config.toml
d_model = 448
schedule = "wsd"
final_lr_fraction = 0.05
MLP neurons of a small language model. Each row is named by its layer, matrix (up: input weights) and neuron, and shows model dimensions 128-223. Each number is 200 + 40 x the weight over its row's rms, rounded and kept within 0 to 999.
After each neuron's rows, "fires on" lists the tokens most often at its 100 highest values on Wikipedia text that the model never trained on.

L5.up969,241,221,187,197,265,210,207,182,186,140,142,182,181,279,185,254,202,257,191,220,215,255,188,200,194,213,240,211,228,176,130,257,196,136,251,178,190,144,159,216,179,259,197,187,187,209,224,224,196,214,191,260,159,181,244,161,249,245,215,241,245,221,218,187,227,235,180,188,211,194,249,161,117,262,123,200,196,192,255,166,165,205,221,204,214,161,204,192,225,150,276,191,168,164,169,180
fires on: "N", "L", "R", "art", "ers", "n"

L3.up1227,300,57,229,218,182,278,213,142,211,163,283,287,225,181,221,199,262,187,160,171,198,214,195,113,192,188,223,262,218,189,245,224,174,269,260,300,200,175,117,174,267,135,207,175,202,201,214,145,168,268,153,189,228,185,235,200,219,189,236,115,234,167,117,208,181,227,210,239,212,219,145,146,248,224,209,195,174,220,193,302,235,181,148,262,205,202,226,223,179,146,260,180,199,187,98,153
fires on: "aur", "ag", "hib", "ab", " published", " organized"

L5.up501,143,176,264,172,133,192,160,227,187,215,149,94,182,247,174,190,205,205,181,248,237,167,127,215,133,266,160,202,216,181,156,238,185,166,161,231,196,158,211,212,182,250,140,225,240,244,184,190,253,285,157,233,168,241,207,203,126,165,228,220,182,136,220,196,242,184,221,213,156,252,145,250,191,261,259,164,153,234,279,171,172,189,261,175,239,246,203,277,196,227,186,188,168,81,184,267
fires on: " is", "G", "at", "ot", "B"

L3.up1053,186,199,159,171,201,213,166,191,254,181,151,239,183,281,211,223,164,279,257,173,210,174,220,233,158,231,181,189,144,174,260,223,153,190,156,211,177,206,171,218,139,177,222,205,221,190,165,219,243,222,177,182,214,241,249,202,208,151,153,155,240,199,254,196,196,202,227,229,112,243,147,261,162,202,189,175,200,168,258,250,252,231,188,184,204,201,262,237,250,210,184,170,270,176,165,172
fires on: "1", " O", " inter", "ure", " n"

L3.up1203,183,229,220,228,218,197,268,195,270,179,194,241,188,244,204,213,162,210,176,230,121,190,218,171,195,213,221,205,152,152,237,153,190,206,198,215,210,229,220,117,203,276,192,133,214,180,186,179,271,239,190,164,179,160,199,131,181,200,194,208,112,132,204,197,192,235,209,211,199,159,198,195,188,253,302,208,240,232,203,269,208,221,244,198,122,216,138,253,301,205,229,250,166,174,154,232
fires on: "j", "E", "il", "z", "ew", "et"

L5.up353,266,244,220,169,240,228,201,170,205,140,281,140,206,217,203,163,147,142,147,192,156,242,201,217,219,238,238,257,193,215,212,279,150,243,169,235,158,274,195,198,188,181,188,191,238,140,213,203,219,231,219,194,223,194,123,229,174,226,216,254,230,185,190,213,117,178,179,200,194,216,207,253,273,208,179,177,222,225,213,227,147,142,214,238,152,190,184,227,159,172,157,217,160,256,203,226
fires on: "ov", "v", "ow", "ug", "g", "N"

L5.up210,223,149,215,200,293,174,240,216,166,223,188,231,128,191,209,134,223,185,252,241,153,113,124,174,250,150,241,202,218,245,139,216,144,194,244,201,177,196,186,214,176,169,183,160,203,175,180,218,180,269,221,203,177,182,176,162,213,164,255,175,211,215,138,202,220,152,253,163,188,206,201,224,141,186,188,181,230,195,213,219,256,179,225,146,250,213,244,163,176,166,203,220,230,228,168,237
fires on: "ly", "9", "or", " is"

L3.up947,228,198,182,225,146,152,227,199,191,191,134,213,257,149,181,193,235,260,214,209,222,210,189,230,169,202,194,231,153,205,148,145,178,297,145,186,228,197,154,122,225,206,212,190,216,220,233,206,230,202,250,206,199,203,301,223,182,157,183,195,231,205,151,247,133,248,224,212,186,254,255,272,271,197,165,163,224,143,236,224,126,250,166,165,249,180,225,207,219,233,184,242,193,138,211,236
fires on: " |\n", " has", " record", " line", " mount", " pass"

L5.up330,238,195,279,159,228,196,262,212,259,196,157,236,219,299,225,171,146,141,158,124,269,134,179,187,158,229,140,231,238,283,100,246,195,225,221,224,211,249,207,189,274,171,211,143,172,226,191,202,175,200,262,278,178,186,120,259,228,198,180,197,259,252,231,168,154,280,241,284,166,176,324,162,131,232,228,157,249,136,199,266,201,253,141,215,181,203,213,231,214,226,224,166,173,159,199,264
fires on: ":", ".", " about", " from"

L3.up880,217,203,154,115,256,251,184,199,226,208,154,217,243,217,242,169,183,182,215,144,169,192,130,150,266,196,197,176,192,204,176,196,124,225,141,185,198,258,175,221,170,248,234,182,135,163,241,157,223,254,162,158,169,193,281,242,251,225,193,189,222,228,159,248,239,180,160,200,195,180,254,250,214,202,202,163,179,198,265,201,217,222,211,225,150,138,177,191,192,245,141,148,139,268,217,196
fires on: " for", "are", "y", "ating"

L3.up386,172,177,202,203,190,135,206,225,224,149,261,192,258,160,233,206,175,234,190,134,220,264,229,186,242,206,161,200,300,176,276,182,109,228,194,196,264,185,161,239,216,194,167,246,173,238,179,195,230,209,140,217,120,254,180,262,200,234,214,196,191,214,182,167,157,220,222,225,197,196,227,221,227,194,177,178,181,177,166,244,237,284,220,165,238,132,188,173,189,291,187,226,196,89,111,202
fires on: " O", " D", " following", "og", " ", "o"

L3.up1168,228,206,80,222,195,176,268,213,241,101,167,215,212,174,259,185,137,222,201,195,216,185,198,201,218,169,201,258,182,224,200,257,233,129,204,252,198,247,221,170,128,196,227,146,180,233,255,130,260,228,293,163,168,160,209,175,192,116,128,168,197,161,201,184,169,170,205,138,192,259,233,156,207,231,189,233,147,185,222,183,167,219,139,139,197,200,163,240,181,179,145,206,240,190,226,250
fires on: "ris", " September", " August", "ing", "ang", " York"

L3.up126,233,240,169,146,220,135,162,140,207,203,159,184,167,254,176,230,271,148,193,272,254,200,251,266,280,181,192,243,164,151,148,187,161,173,186,239,270,247,282,168,179,193,160,222,264,231,215,231,212,175,233,238,116,219,192,280,212,217,183,174,230,167,196,251,196,230,132,238,229,180,241,233,165,221,248,211,156,158,267,138,189,215,184,187,263,201,252,159,231,198,176,231,138,185,225,189
fires on: ":", " album", " CD", " \"", " single", " song"

L3.up116,216,246,160,164,243,261,206,178,168,170,216,214,226,173,183,258,169,157,180,201,172,177,167,198,248,175,195,223,173,110,153,205,157,195,167,215,187,180,199,149,180,186,214,233,220,190,256,250,168,233,170,209,219,195,191,331,289,167,268,159,286,243,190,236,163,149,188,213,233,216,164,219,203,147,160,186,176,205,219,195,177,175,234,192,208,163,197,204,261,185,188,236,219,195,128,164
fires on: " women", "er", " workers", " Women", " gas", " g"

L3.up1135,161,171,179,200,218,139,211,203,243,118,189,168,181,206,186,203,169,193,201,280,196,141,158,154,239,234,212,186,195,192,171,143,199,226,270,204,193,234,175,233,209,156,224,199,181,213,196,218,209,136,220,241,216,274,227,264,227,201,192,216,237,211,173,147,204,233,223,307,170,172,167,137,166,296,214,196,159,245,179,227,177,177,193,200,199,222,220,245,218,198,212,213,247,176,196,222
fires on: ",", " series", " episodes", " episode", " &"

L3.up1527,138,185,226,167,200,269,148,206,179,174,258,248,194,153,210,249,243,175,198,123,178,236,222,199,224,227,178,250,193,138,209,173,224,144,224,178,257,280,196,185,211,213,166,219,227,188,257,298,189,219,299,266,201,199,222,267,178,241,155,201,205,265,175,228,183,190,143,245,110,260,235,151,245,170,197,206,174,175,259,256,167,238,222,181,247,229,160,191,176,228,186,234,279,212,154,235
fires on: " and", "/", " ", " of", " for", "land"

L5.up1014,224,169,234,198,248,185,293,109,199,239,196,171,256,192,183,160,190,243,211,216,192,158,216,187,215,166,200,204,222,250,168,223,143,295,162,214,185,166,276,177,260,199,231,146,215,173,216,140,198,132,227,226,218,206,239,239,162,172,159,234,167,213,203,170,129,125,243,234,232,164,266,224,250,179,167,209,274,125,122,257,149,246,151,237,202,213,183,261,241,210,131,177,213,193,272,233
fires on: "0", " '", " (−", "_", " (", " “"